config.yaml
norm_place: "pre"
init_std_qkv: 0.0247
init_std_up: 0.0247
beta1: 0.95
decay_fraction: 0.734
decay_shape: "linear"
MLP neurons of a small language model. Each row is named by its layer, matrix (up: input weights; down: output weights) and neuron, and shows model dimensions 112-303. Each number is 128 + 24 x the weight over its row's rms, rounded and kept within 0 to 255. Numbers have three digits each.
After each neuron's rows, "fires in" lists the words (lower case) most often at its 100 highest values on Wikipedia text that the model never trained on.

L3.up2547:111120111154100140115127088105112156148168143106121122142098124161111081128141112106123159139113145108128153133097117132146131149105160110117148132117105143147137136096107111164164119093162095131135146109149118128143084139154143161138115167168171124135100118146108111118096137103077157145087185078130167163087171169111137105145150145129149119147113096110171203161164114118130097105150135107126101120094081172130118119109129119100101163121154126156142114134139102151136146111098140136148144171143117168192135133103130098136138106137089130119139138103088145092107168066154155143
L3.down2547:156122158105125130133123158137122125107110125141123147102146092145084173144102124116121147157141117122118080160118123158156125139163133113143112148172148141174112124144185163152160107162146157145133140135118132138154123104088078108134130063127137157134167114130090158138121147127140114101163114156161047148106125112145122155125108118134076149114110119113110164120131129117137073100142156116101114161096156119128127124101146117122137119134123178108150118163096114081152114139113106115100130119120098108100162077125149156138131125152141108131165107136179118140155094170164133061
fires in: "a", "was", "footballer", "football", "an", "born"

L3.up926:158096113131143065146067157121155097081110168060154134121156165116112137158094130156125135128107118113074138107084105120151118139105080144126120097152144151086118120149139102127172152137151153132157122149110092117099091135125104155171102136154102112132126090108113120126113124067160121125125162132108160154130172118176150099156136089126140152121110103172094155106135120102144111131143094111146144123114120123111162133094127145112082119117137109147134189168101092166158148133100099139157128120133114095133131079153122148123102144135137104137154097140136144154125153086093117097
L3.down926:097140086155104171070125127119113086129135156134120165125128131134074156131140133146151157118173165112127148122153093123118135150129133179106069115126149115118094123120084171101130118160191176144141126086089146123146165112087121142153146095069101123110106131157133141154138075108144108114120120110148141147118163158141059129096119123113097165126141109113131118109127152093143125149152068131127142139155117140115184135165129090154121147150137120085160181136105114103120089094117120108100142146128144079082143121124177124160103076098120143160137107137119134125067147105125119119
fires in: "was", "did", "been", "didn", "had", "opened"

L3.up2525:129098123147123077145129063114126097097117132103158072147150134123106096157141156065130105132103149124102186095136102150139142113117131095129123107160112104146143098136096118136121145109124150104151112169118115134146105124135101118069151114132098119125111118104121141138120108169143127107184158153094148146144112131175093115169126164118117129091099106121098138098119087138119150138111105133145133194134127117151106105206117149112115128090106159146146116113132133136133155143137115172114114150131133140119098184122096110118130131129166105090155090164131135190147196128095126132
L3.down2525:139106088084127124152150133121122129103182079125130088148141143098129113146158144104107098107074138124132132114100113150158147146121110093090128136128105154097144111168109113133105143136153101128149112135171100129135149118156185190130123118162114137158096100099143144149140145164126125141170118110146125099125109086127128124139168119126100160151155110151138113126128094140121134115133150123157133135113148110138132146111078129091091136087132118098109149135131145143160129134090154124108143128135139111143126101110134103124105123135095122143121102152124095146135183139106144135
fires in: "later", "early", "short"

L3.up251:147086109108150165113154164098154149127135136136128156158092104098116142123121094112097143120140141127120109133126115089125144106132134119142149138145093102109159111176142138129115133132130157100139130153158092140117114111077126160105115127147114133174159081071120123144094105132086116097156104110151106147125163125167101157072101117138087118088124163114114144140104136095165145166099140139150131128123126110128118090144049142136134133127110110153129159195150140133128108140124123118145104122124145099122120083147138142152129089118156142139073121153155124136142145086121091124
L3.down251:149100134094115126131137130189160186181157110138124140140125116093143102145123125154155132119128085152141093135127150145081125138108120136167159106121129161090164138144138172160140143138134136150182123153119132096145148096097080089114148130162160099132139130098148142113104141124132129137135141131120152066148103113155116120157087157142094134124107152131094109117129119087136137145109142099128132091101135146114159119183134155067142109128099131094141087143150118155112150153132115156111141109109100130116154118135188109135122099172097078150148087191132143129117101084119116123
fires in: "would", "000", "to", "second"

L3.up2785:159116157125097122108143141131161193121134132128151098071133160151119104108097128144115104128097156128084129170142147127135117098151133152137098156092178100158117122168126175159167150141140134110141086109138130114127090106095107123139137107111115143130123126112119121117129129133129112135143100123125132159062127131160159089134167130105118142116126140108148157171138129085150120077137114161163137111141128170122104105141145145114188097105129116128114144143164127151140144131140149145147124158130111146177141117145105130132128141108136097120125091166085094138143125156133095118
L3.down2785:095113169127111077143171141103123140143113091110100129141146178092122114082102128115153125160101129106101131107117108159160100139136140154143115151080113127104122094136127109151160125136141102101124110122135113117167143126140106132131136114145115166121140162129145158109129119098158152077157113140111147124103166132098131113121122152133144132191172151118137157131137110100123119141118112129132106114179154152152139113114114090090134082116088123131152131126162188145084138115152148109168160105128138099112136105143140135118113154172123057144121122171085101117113167141175124125
fires in: "his", "her", "s", "its"

L3.up2325:155135128143143178127141138135133151077121110176133140127102129132116110113144141142119124068137156142135147118109151108188140089141176138107087157083087149131115128118119139107104140112071108127122149116132138142110138105110108127168124097125172089124125135153117139096134156144138108114152111153106097107136146124118154117126113140088084142128124164149155145140101104132138177189153119112165132134149122144117118144172140118114150131151142111147108127112121085141147157127144123183099120126159109144130068103113139100174163119136154116171170142128107108105109099155137097142
L3.down2325:118138158170171123075108093159114102117163116124121095150108108133119122102113123140148163106112126073132160116113137112140098152107116145061123061174138112153099144126119113139138141119118114135095153127136152130123108113129162113147113112170157130121179096138174115170144114121119096122147070157197116113157144125094108129115149125136067130159139159126142040113097107131139094123115120115113087130150126127143122154130095127119144138063131102139136091115156150174124132174132126144152119126167117174128136115145098131135104137131125096100120135156124140137128148097150136129
fires in: "to", "with", "would", "be"

L3.up1660:174117129133153130129146131145125098151116119135121166171108129166152113087107165140163149099166130094138137168136121152149137144124149142141140113154147132137111102168135100144143117098094135111119154107122107098102127140126136167117147085133087139131139120108122109153088088147150128109103132139133093143102100100176088098095131133115096156078096129104150117099098137181125101092134146101122132109134119084164142146135167145141169088149115135154135094118112084127093110155180113104118111118141112111113128139113093136124113132127137099152102135136163106148134144153126154130
L3.down1660:193078136159152149089133123144127151140140126155130147124157144118096148130111148127104111152128098136140161118176179111116136179122048090154139120128143139118097126171133198141124120084099077166125128103125125145128113155115185129130127110154154118096132093122091107137155142105116114103159120124150142094123121108148075141107092095109110145146124146126139144132121152133177163127123096110130140114133181132120149105129130109153130106159174101158119152137185175106134149100120150130137126146130160094149169148149147112094103140102103116109123129143107156130191143116179083128
fires in: "only", "quite", "more", "to", "around", "less"

L3.up992:069135121142114138153116126134150126157117084137136092113115131156131134160138096132107145137110141154125121101112151122128148148135125120136125135139112147142122167152123131134130143145168105178131122121153130158131125135115154128122148154106151181182098073116111142176129160103131110152175182110125138135098133116092080120136091138135178156113205143159126157153144119130148088133112137171145137125171093122131129129140139125086130151119130125077134105130132097133173178091115133147143134162106149133103147126083128119134135127117138125106145138166141082143118123144142104148
L3.down992:158139083140144129126135138112135147114134129114143115126110108128159106160159114179134151155078172123134118117181141129125108141122107147132167139153134155137113163133159136122134092141160080162139140153127162160121141157132131122127156124113124157170124131085166138111159111134159117112175152123113115088100147113092122119135143140136140148111104102178120183107146119157115110101109114079120078128091166111183138116145113153156114128127145152109162151102104121133115090077158112163098137130117130096136109128181139143142117165135107071140190142140151126110082138071154144121
fires in: "is", "2", "was", "3", "a", "w"

L3.up788:124145150136157112113124138091128123143154172079123116135109138075129105090109115124094141178098116124157116114121161121153143163120097151154134130130107149099090127167115119115163124139134149099137131125141131114130135177116179133143090132133102165127116144157166119106094147118137162179070102116128106142150146112094122167079144149110166153114138143143094146141172151144152134128108174091116143129123126093121150137068154119123105128144125128120111150151122123105141103118155126136132105168129153148123111146127091115093155091113134148134131171149108124158137095125150134147
L3.down788:124141168149097123099118122117081123126141142124167116130092168161120111134127144142142110128128130144131118122133128117118116135125105119149126143138135126150112131151160162167113141101145097100126134098149131100146109157096139116157143101158123105167106087112104097117144130157140142175095101199181109094099132114108146141161097124153121154138157101170183127100079151142114093130140117128123118103157104126108147087083138112095111138134118126157137133097124164122102145124123121147151102157108142108160161111120099130123102099127104141136121084142121111087138137107105113128
fires in: "a", "american", "japanese", "footballer"

L3.up2230:142129157137190140068146104134176121132112095149112154147161093169103075098168131134138144148114154132142164143124113160150102117127116142136150137113126118056158122128136148155115130095143126186167087144157137110122165113143112148148145114138138131129129131176136119147140158129110109096088117113111107157130134103117130131185142116126125188153122146177140115136132117149143126135147159151137122090124160160142087143109167156184163121139162124124104150136084163115134110111144144111133102140172145133126090116181079170142126102124180159072137104142129123128148127094151136138
L3.down2230:125159093146103167118137164132136146127152104121110106114093124161140117133115107134131114138133140110089105133162107156101120161140164155116132116127079104137120151067153101163162124105125167119077126159142192148120093126142139131114095148129121125121169123090070131070118084151179150145119091138099144153122122108124133205116166159117112156113095142153128113154104111109096090111122080119099090130138121133105148137130188107054170109148137133126121118135155120151112117085123072118156125104117111091103165119123147181114131093140195115099113112123129137137093140125100136178
fires in: "march", "may", "february", "october", "december", "april"

L3.up179:107094185133134114134096154141149157085166164093110099151129151157134123136151171132080164130098187137117127127121133112118147126125069138106122107118146097105109128135157105130120106111109174184119129105153110124128118126108077112140078103171098129104127181106167140138146166131100120150132145135139089103075135112118156108129109108193079140099135092127111116105108108146162121133128154163157089126155084135115154140123180136098090151132138132181112116132163115156159109106147156096158124152108133102134124117101160115115104103092125154117184131127132137153150144119110113109
L3.down179:111156149090099132151137137166165158134129088139149163139152135096084115078102143123163111166071146122165177173134138200088133125111160126158123105143098138098146121129151077142126133141154110148111135129151121117176134129121132137174114104119118172119108166108120131115096168098124186102180126112094131132168105128132125184137126167061146146155123079120114134105131123141075086178158092125124156131125147128139143141122137164113105108104153131073109131081118189126129137110141133152157110129136140102142115123144138096097160132138091145173102165101100086116113142167105153160
fires in: "his", "her", "other", "website", "and"